From a checkpoint of a small transformer trained on Wikipedia: width 192.
MLP neurons of a small language model. Each row is named by its layer, matrix (down: output weights) and neuron, and shows model dimensions 32-159. Each number is 128 + 24 x the weight over its row's rms, rounded and kept within 0 to 255. Numbers have three digits each. A neuron's up and down rows have the sign that makes its largest values positive.
A block is one neuron, or neurons of one layer that tend to fire together. Before each block is what it responds to, as a language model described it from the Wikipedia text at the highest values.

Second or middle fragments of words split into pieces, often after b or R, e.g. b-od-ies, b-ud-get, R-ukavina, Te-od-orescu.
L6.down504:128117147110109127092126167098160134085075129130091111136116165109150116155120107101090155127158110104135103135127121147097168146167125164152084173118102097129124134139104119154118138137100145133139152112117191136155104125130123133127109131128153125143063099134142163189161143125133120134089083125133095161134091112152141105109140125142133159104122160135152145140094104114086147060178

Fires on paragraph breaks (double newlines) that end a sentence, list or infobox before a new section or paragraph, and on later dash cells of Markdown table separator rows.
L7.down292:100102145163096126164110119153106145147084116106077083166136144102103145155113150140121158135135119124114140099130093124098125135154151128142091100113105140134162148114161105149119091153172123110151102100106091184139087113174146117108089163131129145122156089106099080135111134101156098121122120161157127138150123121118104119143146136149097151135137151160147145092112132139077098137110
L7.down304:120158109168110115114126126139132122151129089103129103123119160161146107106115123140145164084135134120138158148110107166121129132121092190156148120123134101083149137103145114146105140144151153137142164108140124147121136145135148140146111132113133121148112119116089167138110094108128155142125148141103098106115137144110122139084118117141139109117085135143105121131118121123113147138103
L7.down392:125145136168102112121095140097116146129125158103157099121123144135149113115095114119111109135158132090097114145124102131133118124129135171125149145115110146164130119143144127107115124127132146116130174137148135097139116139139130096129133141113115129138134122148151110121105139127111144122146119121125122139091123142119107146134086115129120142140129120095090119129158120147120124161095
L7.down610:137125168135138117138137142111118110118118124109144104109128139128141126093123096140151128124109119116143170127168132128079125104098118102076105055130096154115141121090122141090130164156130136090074110142158152154112072098129124120111153130158149164095147130111104125162097149155126147148142116128130165112123146137132082123107147143157106126128154109153129112111138107120143132164124

Second word piece after an initial consonant, mostly "ol" in Colour, College, Collection, Colin, portfolio; also " col" in colour and " Bl" in Blues.
L4.down102:114174132123115116098107108122124163097139107087121168136153142173060124144146143114158136117167119098148140130119139145147110135149118177122118070114113138138109171131082143059097096096114110139145146114112169116108158157121142119141110125151143144159149125173120154115129104156156133151146124108153161143162118125152134090063104139088106117125124131115117115147121125076132137133110
L4.down180:106139126151123157131122097128137094146122114136118164192104088128114121183133096114132126108163144150140142132123146142086133159131132164082134127107126119133134095122130161132115135126090112148108104118124170099107122157111153111095134147126149105168169152137086126116130107154113092145112132093088125140150116141145126107111159107126137155102133132108079133154127109137120101144119
L4.down271:115139126155156136118118104137131132080168094125145140183124168158103130150139154119107125110169123191104133113143165129160109134140150140149107069113106127132130175089146129084132119155146185151126122118154068143107126118075131108110105154149125150129111142122102123187119147114137156159122153153144102149113132112167126111120112118109105126135126109127156122181150109130133143122103
L4.down435:145144130151137151182142128105111098134117124125121156136134167184121102150135134096124141143126157128098115106115119131120094177119159175113105131106101139131108111097125113096140083118127109164095143068125128075099137142117120159116185139144114082127088122119109152142161138174137107157189110174131118089135137130134118110101125171153094125144183107107153114167132186121137157106109

Second word-piece right after a word's short opening fragment (often one letter), e.g. bur-ied, G-ender, b-ic-arbonate, cons-ciousness.
L6.down131:152088115131148151116100094115088120139139077104094161115153103157142144108104147138138109117099149137108137140123151140141130134090134131124088098144128092102093183129196140129107156154136093102135146137108151133158173083163118131097119101108103138125123091126106152119084128127131127159128133147144148087119135142155093111081126086107156149100150143130156119147133162129124124122116

Possessive markers such as his, her, their, its and 's, often opening a sentence about a person's relatives or work, e.g. "His son", "Georgia's".
L7.down153:177122110182114136139116123117136129096106084168139101108143118117098164127164135129077125106143084129144141169122139167115117142104111166124100124122149132088127126150138103162155149104114177154112112134107098080108102142139138146122137165149116121119151158085111097111177179118131092165117129103112122157129115175128133116164142130126148131146060114096063126162158117141131164154139
L7.down356:122123107102104148162154164143093109177127135133113141110148147112095127156083180133138144104125158115181129117175145148106148137168128107148129147127117129155137141124143113138141170122143110096144147085107141135128128122099144104115145151137156121166136103115097174083138135092094159085090106144122187125132113094146115148122099142119164076110129114131107118094114079149192117069106
L7.down462:113083122122105120120130096156117107135162118123155141102113113151134116088112197106106117162122146160125144188147152144111113072137128114133164093118081114129101092142132149112162090154109121153142156124136152100110115101125138132091128176146161130142132128133120133117133122113129160109159141090145128156143124144072099104153148171122124150155108099153081123113131125107127129166133
L7.down576:103152111119102069158148132091113177150136153126163158170135116109160162099146168129114166136098106127127123121095132134143134145155152144101136148139140138137124124101128127142099100161094192130130110140146140140166154087127108147146136131118118166190111114127135122119118139099140126093147129103134124140097139130143109106118109149129152110076119071131123125144122116146095099134143

Paragraph breaks and == heading markers that end a block, strongest right after election-result table rows such as "Labor hold |" before a new heading.
L7.down82:132186151126154164177106108148139126090127109136141171151083135151127135091126138160118137117143126122125111110147113124120108145131173146176120139158121081169172066123118132128128100139071164138134122088124125134123138137140140122125129116123094108107147123179108111147136109085103132141117143157143164089076130120134090145107116131106107078107161119149125137098154121153132146153115
L7.down165:125140093156135098126176111149123124105073123075120104135112146086111131131152144100083143137131117152154137110163135133109143094118125135128084115157129165149113125155158151121121107135109157099115164111121200144141116093122105168144142100095111165125120156095105085149120145164149135137134086102139166169103151104105119111184105144132163114128135120126166156124072128148131165172136
L7.down271:131096137159149154113132150137128134147116150166122148115113128144096093162134112159092110113128111138124120123137125096150112108135082114149106148165129086150150117092110114134139123085166185092137125114093141100100127124108138133140144084124128177110147089137123111132122124107114137151149122175111137085172133134119134139145109136120113142127152158146056142145167111155130175138087
L7.down575:153134122158123086128133119160104130110137087145152161149171157181110174130101117112086165121082119116119139175169142138131082142125121160151128122157132141137167148120153122144133150169095130149119140121081107136090107123118143099145093118102094109091137145131133118097078123107110100119113138149112128091115141165121113134149126129100079136135086160147109123101205135103144102124109

Prepositions, mostly with (also by, on, in, alongside), that introduce an associated person or group, such as "(with Method Man)", "co-designed with", "album by"; also first-name pieces like Fred, Eric.
L4.down59:157146144174136134134101103138136148150105111133159167114116117160156113108135174110156132175150163189121139131149137123147101117103078061155128100117112086118126128128105111159071116093125150112116110136137126176114129124129122123114162113154154090130166160144149118153090147134139086134114158107084109131125136155131110144117088150126150168090087134137098118086121149118110126117120
L4.down259:166095093209153145114111123123106149123137095110125101100106141148150120163129146111156112150129103115124132149109086099140106178138096142100084146137125148114118140129110132210142101107171142148116101173146153139126131131107133129087175111141175099133146134086124177100145105102148163150124155078125148088137146129116128138144145146125134129112108138099071103141116101133125100123131
L4.down302:094107132131103141091150113134142142090132116120113130142133187126101140114132146130127126152126126107136104130153088106119145112138117113138147127123148141098103126107110110138114163133113153110134125126102106104079136157140144121164148124151109138113091158112090113092139106116133103126101135121079187130125104121169149141116170183106152097107135122122122124142146099140083117161144
L4.down538:145133133153149122100135106109172066115112126165159123154147151182148131145147142163145119157113139116110121124108134089121153172124106130109105124119166116104145128141105116111110111120160121107093117142156109122104136111114145114130136164123113130148140113082150143123121102075144151100152139118107119136133074173138146125152117085133166137149088161126131110076172096119141150147119

Adverb endings and function words placed before a participle or adjective they modify, such as -ly in newly, highly, politically, and never, not, or.
L7.down200:081165166132097134100172115118116111090136126162094102145139124091104142122131157073135132139154098121093085113151120139124124094117114115129117119134136089106120077115141126115139100128119113128170103145145143132120119090128134119103126134112108175171120110081126138118112184136174119134093102167156112099121128109129132181128147083123071168150152126186122114106153119146122149139165
L7.down327:142124125140148116132135151159121146134078128114153111169128145164116124137129087135126091079161156170125135120139156133116104169111150107095145122137139133158142122136096110099116099115141143098122104082141118138119134122109135116130095167153136118141114094121114092113158102159129132135112165078163136118108090134137161101126116119141127139110125101133133105093128167111104121117092
L7.down514:134111138127124134088148102096099125126171111167121119090151125104159112121183160122129145125120104085098121136116130095132106169108122086149130091107080114158128117126149153131138088133105161168131105131168153131154157112115141117118084130087114166128111129136150119138188125101161144151148114141131126149093125129106104128142134127124105137138123107138106129115182138125156136110145
L7.down583:164161105141115113104170111157098115099148148156113085089143113161117169144141175165164140092130120108128133159145156131124112124120125106151140110161086127085123105123209155138131070154124092143151079116127116124111135120141082129133164133157113110123135128103153132107124138112127135127133110134137116086111130155108147148118122122126082140168102119155079125088134163151175127093142

Blank-line breaks after infobox key–value lists, just before a new section or article title; also == heading markers, table pipes, and quantity words like two, several, various.
L6.down406:084125120156103140101119131104155128056145114178127121098173132172154109102104127158145124079161152130095077133125091140103100143163139113105131165086150083129121126168106158146135106085144155128161143162123152126157154127142135122185100104108122107139129136112103138129142118176120143135088106158108113130137133112123170070125140060100054137084131120117103138156101125128141127149120

Indefinite article opening a description right after a named person, organization or place, as in ", a", ", an", "is a".
L6.down575:169110145144147121109105098170119105127101125153142142114151161130138137120146135141141134137184115123142091171142114155131150140112130123103116130119104081103138118164176135160126122130147173125148104144098110135120124114128148112074119115145117081100129142154109142122130121145092132107132142152125133119119107112128121134126149140112125142153161143102061152147078080162145161132145

Opening fragments of split words, mostly consonant clusters like gl-, gr-, pl-, kn-, sl- (gl|obal, gl|ass, Gl|oria); occasionally whole words like young or called.
L4.down46:095114115106107086145109149143134132173130108136162157156151145144121137139129118128124154145123086137113160114168142105125106135122152152134122129170140139109131112192124175109141150128151111137124110171130129153120116170137108153135151129090120109152131138142103161143174115099122115142105121138130158099082132113057129144135113132117129096111154141133117079097108119149122130073141
L4.down267:144113102078125081137135129079103090154126098103116156140167130120149131126160146072108158090144133122148091154124109136104130120155110126124099113127111118104151129141150103108111147152110121124132128152149154117067124149155113127119123125149159116128121149134153130152140146173104153122161131116135113202174114142130177167137123110147120128179118158135116103095107161111135149150118
L4.down372:146159134100129139118153147148072123146156112124119110131168114114119121101115142151137133112098094130170130128095136137108153124139109126139108111122116119173134123139160126097146135150146110081145134136103170122150118086175160086168129162077107116111115134109143169102119066164150125154071117171143127141148131122105134143138062098109163130107086142131149104119104131136125150113129
L4.down639:125097155065152156132147128126122140108140102130074119114140125090143074130128153118142137149127147164159138089130154148137132108131096112115121171140087119125150074141103148126161171119146116131129112141153177139135138112152123135104111146068124126094116109109114124149129147190081136134123117109105103096148140145082155125090143126135106139126081119110139098125143132135092178114131

Second subword piece of a word, right after a capital or short first piece, often in headings, lists or names, such as I-nd(ia), I-tal(ics), H-el(en), I-cel(and).
L7.down46:148144144104149110081115105149137111132148082151157112139095161136136113125109118140111135119123137086102162142141124117132130105144139140170103095147122118157131119115141096126121082177115115109117161178151153127129129091112151164140128138171123136140107149126144108117136149115128090121168107124129098074124147131148121150157141137131098174151194098177153113119142142118104083100111
L7.down199:118164127139155156157128143139121127146176103168099155155144172097132154116139169116131111125186148140106137145117116186120130117099183136149148122119093120103125153113145113100155148138142153148097118128160131141140088090143091130076143121105121127136109154135149122127124160113102106147143101113143126080108102129155092168147118145168137112153070099128153131137162135125119129158122
L7.down338:101093161147111150153068131121162104117114138149146136131147128204164137101105130106142100151114130146124140102121113130126106150156173157129124099114133104135078141056139142096090123125140145092149106135147148109118093140147138102066112128112142075141153159090118148121119109148140148126131149145110179118096119073161156138097152114107082145113172134145151124113095134100141112105123
L7.down510:204083121142132096099126091119117108121155093112165143122104161149120136133160143108146118134118123093129124160154089111086121095206130123093138120133162144126124111104095171167111132112128164141164126109136143162107099132174101101112121131133159147125121104119157131174112130104155105112141159114121106141101126129140096149100093108128089141138091126107156109126175157145156157158137

Word-internal fragments continuing a word split after its first letters, often in names or titles, e.g. Ad-ult, R-ut-land, de-f-ining.
L7.down286:108126130096132130092081115109149124087096132115131117123131131167136126146137121161133129106142161107133168108117127139115158161127100146137085155114127111124092107109142145124108137128124106104124158143114146139123137145127104141118115088103145146129119081089137101090124161198145103149154107159101139132080146131122107139084151158132163136112150101083168138157166150120167136127118
L7.down315:148117117158086154108092151160122146133122131124140097123079104139121074118157132110135109118180132111130130107084140127122107128120160123121124148130123142099120101136150122161114129117108118165134118132152123151118110131122161093149114149119164096093151103137151161128111122149142113168129171151160115112102159159116093144135133162176124153158124113130106168067112149128131126108119
L7.down568:108090124133146148122112148086102195134131128086131133116098125125171105133060151175115158114177125147104140129121127159130152105153133156141147067120121144075149123115109154122104126129133141120114124115137104173162109104072113114139149135135106162100149135121102116117123107123116171128132071125143130133160119107139108147110165095113137084142073138153136140154168143099129141131138
L7.down607:128170085131120113130120116154127126159121135141133130102139128121148154140080119160131132152081118134124142079076147129118150105118153081134092136144064129099091128160115116146150084133118117169141151137105149092108148125106120159122171122085077146067111118121167142182114130142114116104128130116144154119113118094132130124135106145127156127109148171093090142142139146144117108109109

Suffix pieces ending a split word, often fused with a following conjunction, such as wound-ed and, suff-ic, sever-ely, heav-ily, impetu-ous.
L4.down89:156112133099132098157144163108110103133090150109142155107089118139119128167115146105120158150108144143141128117105139083144142105103105154129107119098150128119139094162133124147157125089139150139147091112129150173145075131155182122124134161168142147093110113116082129098120105124147117141123118069124119095142169148108183122159148167100097093138150128104081123097106128158118100164157
L4.down219:110107157128110127090150125124104160130125096115112139098138132144102088164157119148132136137156115131083107127155114116137158088142116143137142101100102143115124154118147091118078139101164118120195099138123133110187172147135115129146107118119164151123128111103147136132115137131116157084080121091139136134148137145106122178103155139157132166115145121074144182110112143148136141119149
L4.down425:112086172103100107123153150089125158122134196102145117076122125170138098126081143115120144161100106079149108140099141149107145145144111110148137129136115109101137106137085125140108120094107131129118120125126122139132116140115134139155156132068154160170116150128170169148101157127128112087163124059104125104143144133072145129133136124132146143120116126138121134103121155107149120162142
L4.down483:166097143167184071115149114125120124142082139106147136119139132139079148129112126132140106129144098125098114121134136103152120138155127107165137139109110146140110163118129105108095149138140139103132141129131125146141160152126180128160131147102117121154102103160120133054149159131106162149136104110099140161127073156123145191114139124095135150122125147113090139109115108145158117124128

Possessive words marking ownership of a following noun, such as 's, his, her, its, their, e.g. "in his honor", "its origins", "Lucan's patron"; weaker on "career" in sports-career headings.
L4.down43:097111093111145113112154151124134132122111141120176115110080135103111159111099092145108135131116176111155143133074145116124094145119121132117100150112125114149124134115131190112158098085122131107125197126145136123136144131108102135121082127141139190138129138108179136118177112097099099131113125136131149127176097115125153110106150103126155110135143176156132099106179144115150153110150
L4.down58:136127110172115169142156101125093134130151122120141129144114138154142150126151101086148110070121085103168103122093149176142163123099097131110125127133140108165136096094119110156127139126194126149112119136129168102118144142132138136058152180184143117115122152101087115150128120120133132148144104118157150135115128162132179153116139103111134105144081093150118145120127127110139126164123
L4.down411:130143033214113141127126119116120134120152073147138157109128135126131142122103155118117130099150116136180118088114104127107127116126147183134117132122175133130148145102136125174147113129129170105161123125131120137125149155138143132106145138116084147119146128095120094169150133147141164148121137108132109113129100172123105110154115132122131128137078107079091164135145098129114148135147
L4.down441:134116111224124141158122153121103141119147101116177163126158132120109123150123167124118163093146121150176127148121150114128098121135150163094084140166154127096117124147141133148132137129101119132155077141130074123137118115146126095122146093137133155099161146105105080108165096122152108132124106071089086107147100154130129117135134118158122145151144145165115145106096115101102103144127

Final pieces completing a word split into tokens, mostly adverb endings like stead-ily, quick-ly, iron-ically, plus other word tails such as fresh-man, sh-if-ts.
L6.down502:082126152108120122092124142120106139147124120141121102131133132101118085149098140107105132082147097146086088148149126091161100135127157109103161068155166129136135143162113142158139134144157142134149108118115132098170144109127131139137138152103143163098097117132113076112102146175085132117122148178137097158151130133114139103163173112180120158117100131121121147139118130149148133124137

Fires on the first piece of a split word such as ob-, pro-, ro-, sub-, app- (obtained, obstacle, procedures, roofs), and on copular phrases like "is a", "was a", "can be".
L4.down66:122152141179138150122150124113128153147161151146140106126129142081142097143169173138134113113140125127142123126107110132103112136127143099141124074112095129142134140115124128103145140084148108142169136097090115124109135127131089155126102142082156093124108178135132089182096108141119093165117149109110130119173103123117076144123138095080111137155150130127159123144108110151083121113102
L4.down455:141139134170124106119131180135109116149119117145139104161140177163113117130135122138089114110133105090133156130137163130147152130128169159117139079120118158132122149134116110064131111146119127103140129109094127070130110092102122165114103111098113108144121113100090146125107099144153140148144132147134140086132133109161148112136101158092101117112147124097082099139117137150123095114153
L4.down520:119112109128154130124139157131156165161120101127121153145136151092099151126169077106123136126127133143108091113179125130091107152092191069122088160112113136149153139100106121120121096103127153111129119113101170164119168107132136114145153091150126149163099128118112126134133118069153130167118161107126132088182149145115156118091187135111138169121144152155124102126122123145152101131162
L4.down571:096148145155153091134165069123121127107127095158132134154112114107107114111122123124188119117140103158126090136105095134142119127144120142109118152152142113166162162121107133136091136104137121107173076172123097120134129161082143145124135127127120112144135121099126129113145162146097129076107128131143156106132096110167142127180128140145119105140123140166100141164106089138134123093099

Prepositions such as at, to, on, for and of, usually right before a named institution, club or place in biographies: "at Aston University", "moved to".
L6.down545:168127127160169132134077087139111127095105119135139097099139174105151128130158171124135123112156112137111112135113141139103129140129098129135117112104156120168185138122095128154186108083122153112128133169141111142146098068133140139155146109109153135127141130135161133138092137156127135104114121084131114104126116109110086125135110141115114112117132135153089127165117129140104099160084

Field labels and section-heading words in Wikipedia infoboxes, tables and headings, such as "Time zone: UTC+", Language, Game summaries, Transport, Player.
L4.down388:124152133120145099143142096101149121118163121100162143104090140110160162117128137126142091152129099176154154128130169095121149092139154114145176136121128150104153136132143141128083103096132117089126101099172108142113143136165129142110161124118117152153192130113137113165097125095143121100119127134159080124138110117098118144111151098089127142137127093160157133155110137086142122148138
L4.down389:098177118114154117146136123097124171123127092142165123116153132111147139096106075177169130152161113148099137120134157102131122131124169125144158140150120117129118158132114142094111108159148135125119091124146131151098167175113147111148115130133091157138136131088137130137106114123138106173143125144101139137097124164151126151085153099101099061109148149163126140091149128104152096124145
L4.down549:129103146140125090166079130144145124124130087112150163117136107165117122089105137139169151109181114150107146134053122117119122159108094118102135123102110156143160109113142064109132105078096151150165131111114136128117158168142140165149123097124139138100103144126151117145140123091134113142105129154108139124135128151206134156115154116150122120098121092185092141138115133167105147168162
L4.down585:114128096158136118169089132120074142166127113142107155155134082127115148146133081146136129134140102126115135169137114170116159106107125135198124123133124105111138109106107156119116143118120123132137128146149148085107128083132133114133141101149054150150118189103152126167137142180151118168117082172157154131111129118136100096118135138136125135089101128129094128122121164086116128115086

Second piece of a word split after its first letter or two, often "ol" or "ill", as in T-ol-edo, C-ol-lege, T-ill, M-ol-ly, Al-ic-ia.
L6.down622:100128169098084129137098151125074190113142136112110144140153141142133185177115113096172173128115079117112108120107116123134112155148137129133125117101141163129114147128122138112086118130195124118109119102148125155092111121060111153154142114140138162102109129131106111091163091120123134110128161116125091135121148141129087162103136135142120125099124163120087111095121129123150158106149

Possessive markers like 's, his, her and its, often after a preposition or "and", introducing a possessed noun such as father or wife.
L6.down423:125135114220143122110155116106117098161113136100135165139119152092118126124127139137083147057126122143144121128131109162081118137146137176106103133089168150146125166131080109142119118142139125125170119144135127125167154177141129111111141129089146110159128155088107112120149139177131083113112142129145127153135123143119170110139102130111173164128098139093084139135135068139082131108149

Words and word pieces opening a line after a blank line, such as ==Career, ==Reception or Diet headings, infobox labels like Senior career, and table separator rows.
L7.down168:091133149097115078122108126132114155131160138145121091151145103171082177144053130142152140164088101154110140179135118113112119099101139153127138105142119127149128128152155074149115086122144125107162148140147120166115094127104105135093114119115114193146123119119109104102134132091124164137117120096141108108117118154131111136123117094110125126134145129186138111100121170114104153129122
L7.down218:126130142121170141097092116165151128079109105108066142141121136110092159177130158129091126132133116119097113139095157146128146124128139147137109116076093164142100115153122140091132098124129129118160113168120095123135116117114088147110100130165113141098123113127129115109160172098127155164071139131109104120137153112119122130127142144111150116155182172135118150129120138123148123135162
L7.down353:114123134088120137159170093132089141111181106131149141103112125135099115106125113168109183135133160135153118119102091150078089189153140134134116110095152129164112129141143164135102149139137143131124097154110089095148207098078099074119084106107150118124145124134128149152089142090095102111147123129141124148143126110087142139146109141163154121129175156086155133136128112130092164139106
L7.down490:125173127136113159115121112125091155149127168159112132141122140151103121126179126128155148130147141119124101152091144100138157135111132097122145100138095152122174101119125145143126130105125100113112088176117129143127142111101134122149141117127123159102100117111144086130141122111149113131095112138136122126119154144151127088150139101132040152089169102147185149126110113115141138148098

Closing == or === markers (and last heading-word piece) ending Wikipedia section headings, e.g. ==Geography==, ==International career==, also table separator rows.
L7.down333:126141155134128163143134139160131115093158113110118151126136146109113130145107082100148178134121144122110140165169142131158127103103121130157132160124169151163164089137129098093091098132151130130110142094168063086083103122144164151111173121139105097135153083136094144136095104155078110115126141130118143149103146130100124151117107093145072123108127128097093137153095146123166104175127
L7.down367:097188134190130112136148117133120139142137130074115140128143117123124131087110148091148136060134125099123123157158113135122144115104162137102116117150126184104135165131134115107143137171154100146146134128140118167128136126143090130169155185141107142138141156131148128115139141146118130115114113099098174135132136121095164137114115140107111107123096166126154111115113145095093112078132
L7.down494:133126138114141134143145123101165122122105111128143085175120102117130112069146158123112123165154136136119144148166137100091113176116112091154159141106113135174161109128137119155104125153126099147145150110134154113100149129130131163152114163137107146118124097061149115108106145127092101100158113128151155110149102079154089131156103117116105119159080107122145120089124114120128120142179
L7.down612:120153098079108124114149100136129158150112144128046113151104124137123168117134109112144091155106136082126154123191119115092104106122127077117108149093169121148154136106121080141086115161156102111096146097134142133136148126115090141126117105150126117113145148131119106114119175113158126125124141092121174145116110147130101155150085155143108104111134156156156148147122144093119164142116

Opening subword pieces of longer words split by the tokenizer, such as em (empty, emphasising), ins (insert, insisted), cl, crit; occasionally blank lines after headings.
L4.down110:157145094139146116083123118141160155193087114151135107127098144133135125092127125152112114137127142129157148122112115103133135128127168102127112120146121108158132179103132157163099145148142077110133117123138131159108138159143132152130123152105124164139185161122154101166134138120133084155089135150091143100115161136119133158131103155095138136119126115133185121095105113140112087110174
L4.down129:157123127099126145111157122153156149126142066128129101140094122158127139133145152124121117148137157139082098118122120126119133117155101128118146129149167127116124124139152124152161135109180181090134180115147093125170124103189117153127123169186127165167148139125079082144119108150126122096102179136133117123126151130111096134130131141096102144129138095162134122139128119109121097159105
L4.down245:111174124102150156116082110116157062077085131093125139122134135120121078144121081103131158165155126106107117161115089147108139134108091119122129128108139166077153148188101121111152082160142149166116130138108126154151122128125097138117102119129149163151113135134100163133160059112107131076110097172114187162153087088156099130112129141116134136109136114146122141125127137108140137122100
L4.down494:126138116156080140106133121133158135132103106111145108139145126146091158106135112128130141084097157108116131123152150159140106136086165121131126124156136128145131208113121123127133182108112147138143119128109111138154154150078127175133112101113074125151152199126107071122121127142135131088171123096162093129136125155155140176112157122136109116131103111105141127120082112126098161118143

Word-piece vowel clusters like ong, ow, ang, ight, ood following one or two opening consonants, e.g. L-ong, sl-ow, W-ang, fl-ood.
L4.down60:141107123128134116141149117149101118154080141130153180136156102151155153156152110113131093093084094126146149157128119115130123111116148127140141146146133135114110154143152146122156113199126109144114175135145126113136134141097123084115166102151126105124095154145123143112130103153112133156125122114135121139129085110139106088122158151080145132117182105146130143125097106133099093137148
L4.down118:144118130124111157146135129148117084127172129144151099119118105144186095091129127164116105136113165113140146088153131140133155158100151147133122127125138152110106101177136087144163177132114158129083082117102144068080160146113174091129135112115165146124139080156145127166115160172144098148104121119184151126127114119112138129126119094156117147140149128158084161106128103111119089132115
L4.down391:102127122097137111149135137159152136145139081172113092161134137119109161128109142155091095119115095144153122104124143104130105138137145135088124126124122133119145167104162135118145119132090100106129128143131142170134193113138125116123157197123150080107139111111136163111125126139122119145094109120143124157117129135133115097069129115071158147128083136135176111127097146120097151130141
L4.down464:126099124166142068122134186101131138121157092121109121167133091164117126131158090143147136124144122127153116093156130163118095142139129130097100121141128147153124148104117108122079139120099136111113125164095164137131135158088137118162104119146131143128138107097104113109123144147152117189163164135138134117118103101108080124152121124124128153087148119131138146142109151108108127135090

Prepositions that complete a preceding noun, verb or adjective (role in, similar to, son of, focused on), plus the ")." closing the year in citations.
L7.down134:132090133150093162155168119126102136129129120127128140110149122140156119142069104130114135098155132160122118131142135165138111136128154105132110172131102090068091146130139147173117129090139120124081164093138135129119138091149103155128168085110119106059138097104095111114126117152123153152120126130132148118103132138150143150109135162134111116131137132167069099127103120135112149122142
L7.down450:145150089135093128168121140145104176153127112094147116079152112098118133136160100113119088154102116149107128120126058145141132134130157130124146168150079114150148112111119143136140088098106110117147116107112147135132094041129109164130120144107134155122124160110134176153124138130142139120118092133144145131156102080136095158110160160110129123170114136178077094091103164147101135149147
L7.down602:176166135175118146124103119098144130143127123171155126142130134138148121095099122149134183152122089102138112092106084118112111143101108094112119124132120144118084137121136116196165126100175128150133121122106098121123112131121153090104111125115127158192121139093116142143074162074150099115125113122127110117138151143125147196137135181121118126094113124120120143167083136099143105134107
L7.down614:149142135107121089146105136166136117134136148128112120117174124135061051126126131147118103050077135173116111137162109128138096152141130159145116131147153133131133119141095145141112103141166144156119144109123138121089127143137118138128092142124125115140115112143109122105146145114122165125129112121164103101140161144135146135117128159127101126156141069103103052128126103119137108099120

The vowel-plus-consonant piece that follows a word's opening consonant-cluster token, as in cl-ub, bl-ues, fl-ag, d-ark, r-av-ed, across common English words.
L6.down52:137113082131131146125146160116144137111092090116114096128178109096109153149162137164124166163131174088145124131127112109125140115132132119107113063101154143157167105134072101160159135133107109158133109098110106154132092124126091145122138134115103088126118150137089122150174107094139162098084150170140166131114147187171117108126134088133101110142103141143094169140102169131098125150143

Line breaks closing a list or infobox field block, such as after "Succeeded by: Name", before "Personal details", a new "= Name" header, or "==Players=="; also some mid-word pieces like ost, veh.
L4.down117:148144097122109110147130102127133118150147166133111131156142092095098110131109149100102133078105139106077136139136138164129082095146152126128154088128120128129163114149130135196123109104086117157142154159136153125135128126120092108129156137134150149134134139120113121168145126125133180128124113121144127117099139134105143108089164062143137139100088149155096110079080176115114121128165
L4.down196:096197085141086132112115142117129124139123121106138110136124140113093136130150119145123087141121108123160097095091141141154130186104149113117109128156143101142135076126098167153129091091124145144138153134115133118151138143124128132127110114117126105106123177139138068135136138074128125130146146129119154108144116168128191119072151112115104118130149145106126152083140099103120150150126
L4.down250:115164127107103141094123119090129126137125108148135096133144153129088095168130109127133099105127117139118088129126114135167129103098152119149122097147114125114148143104117132142173143104137098157158159171126119103110142152075119149139136090119117164111149119104128118128117117150170098119122138171090085139148172150175147112153145162120119094108183121133172131117128128104161176132148
L4.down468:136136093144108126126083129114111175157098114097137126132130127122152132099116151124149104089129124053109156124138146141129093085133134128129152146127123128201150143100133141137131123157132136172113113084102145104146166098149124163165086129121168144109142099140134110150137115113151134097139118153111069107123163127142104130109173117126119116133137133098076124151178119107083149156142

Second word pieces or next tokens that complete highly predictable words in formulaic text: table headers like Pts, infobox fields like Production, Language, Years, and headings like Reception, plus word-middle pieces such as P-ot-ato.
L6.down271:140154102182140119100146129165133098087149102159100146138126091092092148067118109141174128154092090114143123119154148158138156144105157092125125153148102118135120123155176114141166119094118133163097148157120115106118114118166117105100136127127123108119136154091191131117147170122139105113112114129103113146069134129130106164136078143134123069168134137150170143118126149112117116174101